Weights of a small GPT-style language model, trained from scratch on English Wikipedia.
Architecture: RMSNorm before and after each block, rotary positions, no biases in attention or MLP, capped logits.
MLP neurons of a small language model. Each row is named by its layer, matrix (down: output weights) and neuron, and shows model dimensions 0-127. Each number is 128 + 32 x the weight over its row's rms, rounded and kept within 0 to 255. Numbers have three digits each. A neuron's up and down rows have the sign that makes its largest values positive.
A block is one neuron, or neurons of one layer that tend to fire together. Before each block is what it responds to, as a language model described it from the Wikipedia text at the highest values.

Short opening pieces of longer words split into subword tokens, such as mar(iner), mo(uth), pat(ernal), br(iefly), and also empty table cells after pipes.
L8.down488:161112124111146052180153152123159152059116159079093158185092110133150128124137132114108140140099126132118148115115113128123120144107078120114157145170132162115169073098109148114144139102086086175121163150057195105116143155155123124134147177124112148127103151147143146121141156079166134137115079163136113135085119155148080125082120154080091083168098184170118165117106116166109142176093

Year numbers closing a date, right after a month, day, comma or "in", e.g. "16 June 1916", "January 1953"; rarely name fragments.
L8.down336:155111066148169135089170158181087083131125179160120142172117148128115129102139149115151141130108094064170129134139171136104098132135168074137125142168138079143206143117111127118099116157175168085106052134078171126150165124160145115113070084085117132125156084136112156019134154115072170110185118164126140076167128083145059181120131163103144178126125138135080143104150140125123164152060

Short word-initial pieces such as cr, ro, cor, el, Bar that begin longer words split into several tokens, as in cr(isis), ro(ok), cor(pse).
L3.down9:141120100137158085181107137171119117070140048119143115165137133075121107188144130078133122134086151138102099178086097118113116119157139192157185054091181138101110116104072102163145092131112121145159068151091074108117117087144147117121168123117185130124102115120099083062094136130120135120114170062143162188146109095161148155120151077152181091149171058079158125144158140130170163159078
L3.down122:134093096115097138155140172097145143118219119114154168152138192078163108151156143115121109120158117118138123162054114103168068100132097065104112160150142137153163119121108169137198115130119161175134189179109161163178118150164138059153116129146136075159058159153139147067156137106064100089158141096102106060125159100108127116119170158100138162154142108084125104155104073161133075140109
L3.down202:062179115171145104145081155105150164102128108115068141133198119067160166112114148098089138156087098095073079134066087193142164153110104168165139140114117149142155188101121116087114108125146080140111117118124183162118131187126114125054151062140166125125067092106178170155160126124151128069119127166083118164140121089157080147109116133129144134147131135076146090126130098098133150119149
L3.down205:125122087119123096150084148168123124116125147125118145164111158165183107141139127104129091141141121138053102146157083111149080144104110049098120168132199132115200128065047113088107172194130111128137147042120103162122097155145110103114169063135110111114043116087163146131172128106082126087124147130156139065099116080146143129143134106168125126110150140103175093132130101178155154172129
L3.down234:116130106114141096157110173135087154133141104126158099096102123121095133096171151060185101105176193135135168115101078172121112119087117179182117135123111148108103131118142121120110092091143090085131091097107097119053113131188209105108191144081171085107089115212139119159098163117140111047127127171115170132147108157168127094103126117077171150142166078123139175122072146131077104165153
L3.down285:095157068154138091079110173122182123084110135138107092073144124129151087075126138128138166128065104140069167146167148145115099155136169125139149110139175121142140110112110110165154132135141144172088097135177079105161152145055142151055156146101126212157118111109120144125140087143111118083136150117111205165085182105103087162128096128193181141118159095105094088146110122139146168151100
L3.down460:099123118147117150091116071149128109141082130157150162102141127161163102132135108078151105143134147117147105097117094050151158126082130111145114158108119135133072062064112117154103113099100089133098140240164117149105085109113154107155107127115124159173106099099157119079109129114130132226146130117092139151109183117137130131049152154100143168131116112106159170106105167097079149131085
L3.down470:136155081199100083123131115124168115134125174163116121091139116083152107134149150150119172120135056156144096140080085116161181131127143119169160143086075150113098158067100178112140132141171126138153144084121159133074152141113150153142093130092157130104108070150128178146155116151136043140181157116117152126086118065147114097098096040116195131115152117096134114128094094161118152153096

The head word that closes a modifier–noun phrase, often a year after a day and month or a role noun, e.g. 14 November 1942, conservative candidate, Minister.
L3.down11:156088165056173175113163112112087085175159142101077134139105158092142112134140108150140130125116170094130092191104111129111137113144130103169174106064169084110141088177114087192137113104140099101149121117187092114088186157137090117131147106104157078107109151142122124152169198169127125181152116153143104176216059128163147086126122100144124189104095142098155145108175127102114090189145
L3.down135:133159121104089109137149115192152146084065152124084127206174165128159152128102142132112180149104190153059136169160167100112169136178096101210131139169110135105131123090083148122121166125129151161149137137143110187128164106082125140158164102105176122155092114125096161131157148118138164070093154164138149108151095165136176079147116107117143122167081066106163104074091110142154134128109
L3.down315:127131112131140136177131082104062139098129140119139117111137092104103108093158136132146165101152079129173045103154133160163143149073139084146141084117108148110121169125098113161115096092142135061104125113147104103094177172131060127078087100117141114151091149119167108138145110121153108132074173076129137083145154146142135119174158171127102110112177153177152123082159093114140134147079
L3.down433:156165161152049112135135135103146084144089121067109092150120148093118182128120111105104227124111123132108052109118187143096140094068141148084104107170114124171109114137113118089130145134149120066108152145136119185186137156134161150123160110054141135119123096133087158154156119137088104108104083116140147112162099127141156141120155192167095133126099133124166136183114096123124127204108
L3.down541:122140118115092073098110099100157135153161117161161116124100088109099178100108089120176118164092141128111108113114167104097122058090132139060096091094177154128142073068125173134119112139125137122130127100070039159138170136121089089099169075145186168111127183115131156107056107114112108123158075144159131128116077164118127154074146159139122105153077100133115138143156038128205182172055
L3.down573:145153074040141184135128092130099091100076100162218182095083161134151140150067158110112112118059070145119139164165117146114100139107096117104142053129096080140091031094113130091097129154186144143085183136130139104042139158094139058124134172078149107087131133107147103089112180165169186117104092192106166120107097098125138141133101075112151141161147119138159122064111155147105106200147
L3.down581:065166140132111089167132143110142136107249146104192119121109186147062121153093149117181104124116125125060185135113163095126130158101108091177065154186132141164140111043140166156118143115184106165177090148093175141167132080135171118134100059125153115114138150136124155144182085153129137188088123123104143162124068153127105183093097096121155091137140097087160111144094104148189172178104
L3.down615:090157147128106104118111125148141143103095111120102079102152179123132186186143144147057186146159080155177113110096123100126145148159098139141111099132161174118079209112124136150082113105071163125108133135199133102131147106143139047108055128101143102159138159145137120056138148133162161149091101126167055156128131112081188094144109179112114134141088120155076198147064203157107133140137

Small numbers (often 0, 2, 14) filling cells of pipe-delimited sports and career stat tables, e.g. apps, goals, points, right after a pipe or slash.
L8.down647:126167181156121186096090114144078154130115164122105127092137179122139165116128185127111090139145072105114171119194132147121064189156108075105103129154161134123144079150170152157151131112144196110125099144141043168185084139099123067179150118129151178085124118129145123093135104137147176181128173117168137102157127039179123097162189101117062138112106095176146106151118088144119125107134

Four-digit years, mostly starting table rows or list items (| 2019 |, - 2008:) and ending full dates (May 23, 2022).
L10.down52:138119076148148152163097135168143197118140196134127134108116129085120206127097133122113092067192166107188139071116106139172147118155225114139090143134115117134148137100132116132169127107138147167121051173136072162107091087115139133104104128171131092104125161134105168140182084151115096124094130163098148129134147131092190144164130121146185136128148183133124121115148055122142117162110
L10.down94:155144145127199149181088163122151199163145093127159160044157099139103114121083113143131081137140110150098107149193147132103141179090114155174161139086151087143123095173148095127139101099101114058085100039107112144108123128134139151147135167150112148162142129138107078101127138089107221132113128113140122051085133096037165116107073124065125134094164104114182082152141110092186070152086
L10.down139:131144062103107180082104067161138159184183127077192112124137136085128133170146124126174087066143084117149148059131122124136114094179156089099159077176162144127120205093094122184103114125120136127124158127171125110138107114073154145125126147098164126113125128166171183102129052100118134155113100141133126127100117106130172139174124097095095133169099107200160066138139098121104102141128
L10.down175:141202155114095121087137116139120183124117100134088116108138123141152165117114073139110161115068100140149125127144099106167151151173131113132125124161185099129174132103040162138141096131113118100108121134104133158131079145071152123114112148136125139155099126092123083135106141113105092213113104092134091154085166131075088053118176126143078148121101123148114140093134056115082129126113
L10.down223:086136144085152151226158112125111081116140129082148118147189102142181167137115116163087117074149133134030154107125114077086052111171147116111133053122203058221169092088139144133122087170091139099130082121098161123125133124127101145102147106159116167164099140109095150106155071132137112180125141193110189173149076088124149147085156093134171104068080126142126122163092159138120146117114
L10.down241:135078097113185121133121142141129086118115122143128090101252115144110119130130129118140146166090082139148095165156127168104152081125131112139097149133135123091182142165144167121135088122183164108096147219194159126131099090116117122104122138092178093095117122168189150114146147159109124124144120097128122165124172148133139123179147161163036138134108110122113161082105136130153157125113
L10.down315:129119144084098125139147130143169128116140131131136184111164181146173078172182120196140107141149104078119118108143095117148095093104137073096111112123129149091148152111137185115072084171100127146178153135136108090117045124188116152053107113153109121132123189148141127110118110112097193105140145118105162088138137125138090098123084115145139163106115127127124128158144133111095110095047
L10.down638:120115180139157090086202182103148192163232106111154122129136121109111111104186125133163089139180140132081080155143135119087115167152062140078113117139184062126169154179132108125146123140200148114136139178126186092123080143128141081104077095107138098138117175113150138144122159144144133124170131116144090161104165166134075128183117118172160130164115164109108105114167158135167134082114

The year or number closing a date span, usually right after an en dash, as in 1970s–1981, 1974–75, 1987-1996. It also fires on years after in, to or a month-day, like June 2, 1986.
L8.down344:171136157111104131120168184146115100168103149129178094095106109122111109158163096064172143141150103151111170127136119085107102071140137087124092143142165169069158130200099107169148121103145182139147107122117140125162119173168104125113128157129177124152127191113157120183114093174121127171131085186149135074157099105106126119170173160146115081123146124110169163110108096104158104108132

Numeric tokens, mostly 0 but also 1, 13, +, %, starting a cell after a pipe in Wikipedia stats, election and sports tables, e.g. "| 0 |", "| 0.98", "77.41%".
L3.down27:134101084111117210176152186138162133109103113101102142157133120056166158095151116089176126127108115156145065074091133154054090075154068138140130142163172130114113076115057066163133124119116111159189137172131161126094101156116061105205140085119154086082106129107152136091155120138149085137109132096130179163167089143138122112182139140162113151122150095130131145120104140138124131096144
L3.down147:133158150078112107151153119163101063085133093119136119202174107107120159106161126128105077121143061132131104109108106190103155156120162087115112163144094158130076160139116082129057155169169097158088133147068156141100107133128169146138099135131161155142160143146134078116112147188142109148067108109091181128169077103074188059141206163136123129188101099121141127138130131174113148135149
L3.down151:152166091170128152148133148164048150108151140125137111148132118084129121103160148131183102154128120134172148080099155089196131077200141131139160135180126121132149107160111196147155169177136090191177143144125104155116095160136136117147097137107135172134140115136097146105071097126087118099108154088073111151114153173190093137169114177095148076156077120161155208183072063116151189135136
L3.down350:135133159110143150102161131164088154104151101156081077140104143120100139142124132179188090127109108143120109096144118132082166113166155102121186121202059148208146145120085131090192155189140103090100151118105145141078057166088109087137109131123115131143142142123178158132090072132136132155117114117112076192136118153122098127116071119125129122150083157082149118157116122100108130178209
L3.down357:138134084070161143159139080082126174108121046138124191163139168172114102146059147091118109114101106143112050143152134102170166150154153136105182103150121173138151167175082085134194156138121212160076205100106159157123144124115103130095114075115113084107130136110188147084107150128118129147096104087100044189097102147145102164143147119160137174147139097177109117154132179180189120110103
L3.down413:168130207167146158117132157174107137145171093119080134167099104112177142107105093110081145092111103093169135097169144161127174162142109170121142154168106109104137085080183112079163094197160160133152085161112130103154134134107101109060120142206044154171130194113129114157095123156151145181140136117139137199133140161125142184134168121156149063137124145074105134118167130115120174156146
L3.down496:125091086127153165076161091115166139145158052122123104149149091116152110107178111076131146146139106098166126098177103112097170129188157140055169111161172195127146159097136133108132142093151144123126090149167141124171123125181147184120123089106166153132107080070117128197162117114082070123159070121105141114114140106064143103141091144137103135091093154128076169151083091136140143131138
L3.down535:062141149118106159112096153136151079135155162197194119099078145150143120060138153171105134103149124109144140168131104138114105111179098141087148107149092094157065187181112154178085156159125131136083108143142138114091113153135168145083158090115101090055077109157123106093118120170165145112121148107159172162102171078119098142107076143170139086138129104196184170168123123127129126110165

Numbers or short values in pipe-delimited table cells, especially sports stats and scores, e.g. | 7 |, | 27 |, | Yes |; occasionally coordinates or score numbers in prose.
L10.down83:124126118085142119165093147126144110108182088149156092084169138110160087136080164094170103105144149146100145145132129100140106108096116126125100144125167215117146114068066099155126127125109074069085118110177162091123150122090105101152100135127133178122207219117120100217149116137092116108070103066098113111190103069102143160118190125140132091143177194145161142143124097087150130158153
L10.down107:131089145118157109116103077161054109146083081135175081097168110079130150093191105131158159084082137087080154111121121106121169064091056149127104115121113135071167095065107123140163070087093149122136174137114169076091082160091150140082115134147185097058113144063232115162157107179117126102122125152114074121141103116114079126112125145076079120138125129132158142131190122124156116120122
L10.down206:130109040085083124125128150085133089077176137166130101156063081108114136127165135143112146115162099161097169147178116096111192104090152176155163102087140122128150139113147068164125091094120143135134158104098187098123135135132091115090110183087084050091121160155123133098095090136136133094114201141094073161121122150113101126159102132132155104124115169128137147116180108094141180127115
L10.down279:100150146165119115128127116118128182094097134090039174161173137154121139121112101133160158146126138112168128080194123112103162142158191113086151140168143094103120102060139128120164103139130077120136111066098150152190141151174114080077103048145096136118159149159151160119150049145132120096140165135136082181172142095124140173122157126184128085139126110196133134155127127143105108104120
L10.down327:146130130143102142142098114106122120153114097111063153107140094190174137130189090136123145110240103111139099044183159112134138110063121089173176129099157198112147143101147063127104145146187130108159128153102128118158148121128169146097176083127093135132160152116095138161190188161107146061124155112144088140093101106093140137085187121164161144140195133174131167141184134169093069090154
L10.down344:174133180154109099140145138101129141124086118140125146098146180184149131146113140143115150162110119121149176097088082090194159177138141123106120181094137097130097072128104142137152145122086122082043070094111147113180119135186098122097141151194128112086102108101066115127194128106068152106150143095178145132118165090130122177105112113140177086243130131099125084087132118134168114137119
L10.down408:173094130161088155157062176079116054133130147151168081162143139095132124127162111111111178123152139111090172120133122058133099088100136165128126100127151128118136135138112203120064105175100104074142143126204112110092102157105179110122184162173156149079131172090123100151084077103100137154088089127158147175139162144223092060100098149161083160132111129181121146094170095103116139138099
L10.down589:097116135178128111117059094129164079176120136166100189121132149112124145089098114105124143110147118147154057112143155109117072053149141165122187149114165185095160148141076114102139177073095121151171134134131149113096182146157116136188127218117140116130089185076095107088121169153100139068157073146147121115134118112143116149119123144141158181098155179092158153134173143135124144149172

Non-first capital-letter pieces inside all-caps acronyms and codes, often in tables or parentheses, such as BR-I, AST-EC, N-ON-FD, NA-TO.
L3.down141:101115116087131138141123129154158163173138144124120139162085116113150137153184080032104113113126191126157146130123153169084175059048126067170154166099124150150110116128111150120111136155079137139128133131123083128165148150146155093162153106141142162166174081115104098089134187189147154179049093099142125149176119081150182134123170139119116121125115154151126135131196141142109106110103
L3.down225:156075153169139096074126139128088181112118071136055105207101009128125171126111099107102156119129122117121143128176131107129154132131091143142139121102060125070143106153084123135079097151083137127093160107105153104082131166116113121115137109085084165097155099124057141144162126157160108136126089137093167125139123086112131102119110166108143121102158170108132164113164098146171163157100
L3.down302:148175109102072071101128096071100101158094189173101170143117151183168160078098070169132145126145156142126106185067123176186084065088148123118085109176137070127104146108138147145130176144147064140136185080153124158124060126202125133128127071125119097098062170077079139102155107154072113153126133114136145157127121140128131121145110113127080153198163118120159140133117107120134111135122
L3.down426:101123132096099128144144124121107107191109148151132135165148140089104169093090137109108157081132052092144140117139108104099156162134181136098040119147132169088135063174104160094156169121060117106110116149171111132106176107112128065115089095126095104028200085150096179126121108164140140091107083088168111144096111179038095147128094171098158150140148101140082081137152124128164092139149
L3.down481:099136091153180158075160120115147106178053172117124121071096056134142195156090073132097171113128075094086161115156168167154124150138128147094123186128114153105134151144115123138131111142132142143094150034102167107105110170174143103163111113132113189077124197119053097136120102128089111064112096120157122107140123108135127147099119122111132115158179124088119142061066064097139137099108
L3.down482:113132108168169118135046126082139166096140188111114175093155123136097126184123152137108165078133105148106155077205145141140120131059142095166159110094093098156160148204149044149095135135179146128080146160109140113097166140114153147103153113145134137141095068158118141151114103181132131140095090128132150104095143158147128132129093090171130103099111084090152143102194149172121155155128
L3.down489:111178125131096104106090154128104132169115109110156156178106102093078144119148151155199126139074147068116162126130086157061157100097211184129152098121101111111134082126106076154159114136155143140107153133125082156111127088169130107101124132123143086107076137157093083125115161122137080188164183077139122096079085141166080130171113109118087102101146086136126141107051190119164084130119
L3.down576:180115059104108104088171096151126039142122103122188164105078107119164145126146117113117108086130069139181197139159105103138158053156151162105158036123123077136151108091100088050048134105167162121102156108163138130142098089107139105136149120156151130109092144133112135158116131113145154141153191057160156188137180148137108045122110186145160132147110101122071142090114131099096127077129

Years, year-range dashes and range endings in Wikipedia tables and career/season lists, e.g. the 71 in 1970–71, the dash in 2005-2013, 2005 after a bullet.
L10.down44:125102161115072088142050114123143119099166118170085158146139081061122162163081134154124109135130146074140091172134101105126129139149152148131146122126094141169125155093168131128094098084068066154105105099157129133115118077118141101130116057061116114114087120122047084104171081156103131108165156182109166127109110109089102116160042043165122136111103164117136164091097098182156127112123
L10.down55:123166101109129159123168147111137138052151120098140181147165116116105094116109168130120116155101155154199134172136065179167090155116119115137076123186063134175095169166182129086089100114117123135132103096107079173148184144183134125158130101181132113140089119181068092142146113125181126166087163090114090080159157118078170138091105152121137205146144133108166149170053104162189094164095
L10.down82:140134133155135145125118191103151099130120144087102153197162131178169144148149186193151106175150155117145132144130119142123146158109134109126069096108114106140151140154121121103081143136172109136125160090156146162143104168118105194137080177091120134069122109082184176191130103154181117116099100102111145131150146137107127188151080148097140161160129181142147131119129106077178125182113
L10.down238:117089085112131124081156118136115138091118131127026082166116157101138155105093140087156113124179124179101126082100110130175145123145063087129178132157120148178093145118146126048157158088125115116173129137138209138158119184153093153116088154129100138019130054146050112149135133160138122143109140111133116149129146089062153218174116139098164159184181189097103162152138100088136108118110
L10.down243:167127112100115140147050117135103163142150157169088110148147153158127122105129132105129089113169114139129111149107164051080113159109111111084170077084184109091080152093128145065135138127150149123149094102100159212200128187116132199113083101107114172147132126123132111154077103102155153116104116068175103122183177108072094090110141129158105140119161112110120180130065139150128113142142
L10.down444:145127129095104121133132156110132131176129123100157172161139187158150134148172144189181163138128161124135179086107140120152102095092133126173130125141126103126179135161112146133161087120117129072182137135175135114116152093055140110131088071111112059174095167156207159125165083139140120144167145144131121160130127118139135118135121085133091188139201140055134135126165129061138121153154
L10.down579:126130156069167178117133165105160076120158106128168103120172130116065096055168137136057118146139133124145076152135149118118137095159101052130155106152129120171162110193119095112156145179130137206114111156123112154107116131138057109098094161108146127101150166143175135114117133125168167129125078142166113173131070109151098133106167155081122131187163105056154099144135091157146124144166
L10.down614:164142128105114068129159137114128129177109119111101159139124120097074159111147070144130136096093093176125117121098169141138136107133131143170106156157114139114093158160122137142153110111127054149127134095155128094102098135158045176116127047089102184141141121141135047115105099122111143079058111121151162162154124095140183182158166181164175183132174150091083114167168166064088065146152

Digits or short letter pieces closing an alphanumeric designation code, often after a hyphen or capital letters, such as AJ-10, No. 611, SLC3E, eEF1A.
L8.down233:123138186132165120122211152113065162140165153108102115160119180110110119088090083107125141108154125183057153108082184137091114066180187123124126133160113162095122095122130133177142147127148150165113177112115150088117139104125140116064110134105073139155138122104107155149105118155130149156094134123118143087133127066148112118133100131077121136170141139121162121152145093119197127108077

Short non-final pieces inside rare or foreign words, such as taxonomic, chemical and place names, e.g. Hez-bo-llah, car-box-ylate, Mari-insk.
L10.down81:125104126098133159158135169129090111119183099183069161127131082115110133172175143157189152131125173099133083104149108087090122125101162157159115142154118152174127149140201151070108134124168158164065151162087131107110140161056116108128145091144202159111162102081077139157069150106073115126147101108133104151108136143118077174082101148145072143135166106126113092106102149148128109065089
L10.down130:144168100109125084080095159138165124116188113131124143115175144119079163150189127101107111111158157111171118150102112104144150164149125148175142131118151090153100138133075129144182146166075162126120128107078195112149147112150116102035081148179165099054053120128115107185134133077110202125138117108156147185136076096128063117171093144113146137138103105126118126126156094146092143121124
L10.down165:154198141165114163163107157221080152157176109076182175069156184106111137106098131116115140071103095137115164134140186137144116130064039115101098082091088117103163169201084152171065139172143089093102146142126178076129097125147156117130128157112159156129144119061037175092076098112121141080101135127126151175110116188105060099157125181101182131157128126160125150146179168151124129097138
L10.down184:117083148110118175132116102129104156096119141197103119172103141151116084092153159076104199117114166086160116150082127106170101179050127136195200087140175136065135069128085117122157105162116108163105106122072082105100124133128118120091149133102214143134125142110081139169115166094136128161120113114073109155178116178040116146123095109166080158200135145199159156102158062087095131130122
L10.down197:153137071075169125169039133146157082124104111085148136151123116133073099116150166113111084178097172155145140150156112096108120112120143139097148123103135129080153150070099071071084102065126112099141129181114075089137127130118193136168176100133156107148107176083148135149207154137163113051111177074067129157058097124097141137071084120134158129094099103109223151144126153134146169103117
L10.down204:125134158130170152118148140153127156121135147119174121154126106170138142149148127119150140121148177127091143078162157111118151144169131130099117117191189145160146135143153101103126146119125088118151124158131191134183117151134169170201155130113122163143159185142117173124085166165088128110194121089131134108075152117060131157117135157091102155120081185073100115107083097138146088047085
L10.down250:129089100145138141096129080100177126115146154132134122151149126177091132132136153128187137097104133151149133109154184174153143057188125085156076153142176155113056161044151151146115160101177135143135090169175111116118148114136105081152131120173151089102126158106118114136176103122158105151159161150105142155122140117121119143101066156114166143080075079159092121116066179049090121126227
L10.down549:107101126083157121063131125132135148162115124100088100129091120088128155121081104116073154104093138147179201087141137070118104125156081162113138150155122012113130100100057154153113158125117162116121126127152095066075166071172111154106127114206124173134134142103160159113136111172129094186136204119190116102128164097179175167167077093121144125136100162100159134137144126064168179145210

Number tokens right after a dash or hyphen, mostly the second year of a season range (2017–18, 2022–23) in tables; also date words after "on" (on May).
L3.down34:185083135101145131148086115173130057136088120129114213099118110076134098121108145132156136075161209161153074108113140111065142090094091100130118182167140178171122101142106131139197155136142123165149142114154129181079136122151143137172143136132151159141148097173160120090119141110099125097132141078165085138119076124109150109076092077075122167156116171076132167130120124152138097146126
L3.down249:151152128130088174192143184117146099140120112095113140156120146117084113144108164174146125110114082144157078138069153123130144160177136132116112063101077094104127103098097131143138133174144156171124115156141113154107159094154139102118092184110130103132132173189116179123172089165118132118179099055164131196115123101088198155141137135105144073143140128158128182068107161119162079081134
L3.down298:151167113126157134203188082121097095140153108135167146152102085156119140109150122125164084112124075122165116134135151143143138138241101120109137151139111101100105132203130131177138134165110063117145153150072164095111084143163183154141131166081098156072163100130078123150025088157104085137129130115131116169133159142149133137194101117065102088219136155156174148144093121128164106126152
L3.down370:120149113099167176112109152107166130158109131147112141124158173143098108185093194113106113154145101107128137147103158104171084106146103166109111127141205084159146128112155146064137171130126105160139169099144113115173145123050143147112067123092130121105100138133105149170073175152176154142139138134107173060134130069181159124119084126091151138133145124105121160109134108095182139162146
L3.down589:142151104136150163209128109181117066158115117130122109112101118108116171159050155077107108166112114081106166104124144105174113147102144073113094126111119105118149063153111189122200081168171097177059090120070084176089115152163173122140137120121086164137115115082082145153129156106131080098127111156147135120111158178083127155118136124097188155143093142171135149199136096108147095123117
L3.down626:204178117125125132083155140127157168158162125161132104161160173127098166106098103120128143114085129110106146141114096112185163119073156095104104134174182142172109157070113113113137064133113169183112153115140108202127120129163138123137126138146146060124115155076103138126127074103159097107061117173143100095145091107106103162174111105147147117078108131087116111105146092083136108188135
L3.down629:157168109092117106097169071136155133153123084175129187079133073153165134121145163141140091131119080109110117122105109110120080156125116165124127149169139095112113111078078127205130127116109118094085162093142146103103149143075144136127171071097051073096156149116125137159207167141101168158114089122095088123088113102107151106086142097068145087165094136121097158039103106133079203128142
L3.down657:119171141226128159104197196147126110093104113158119097085127146104120170104115131124121104077162075035123149107105133126100059159136106146099092124153127108140172140183079113156133174199157142134137142059144110148106192124109122163126117122106094120084146108119162150111117145130141140048131148140122113139075121147065162180149090106114090065147157179096155135111064118137112123120164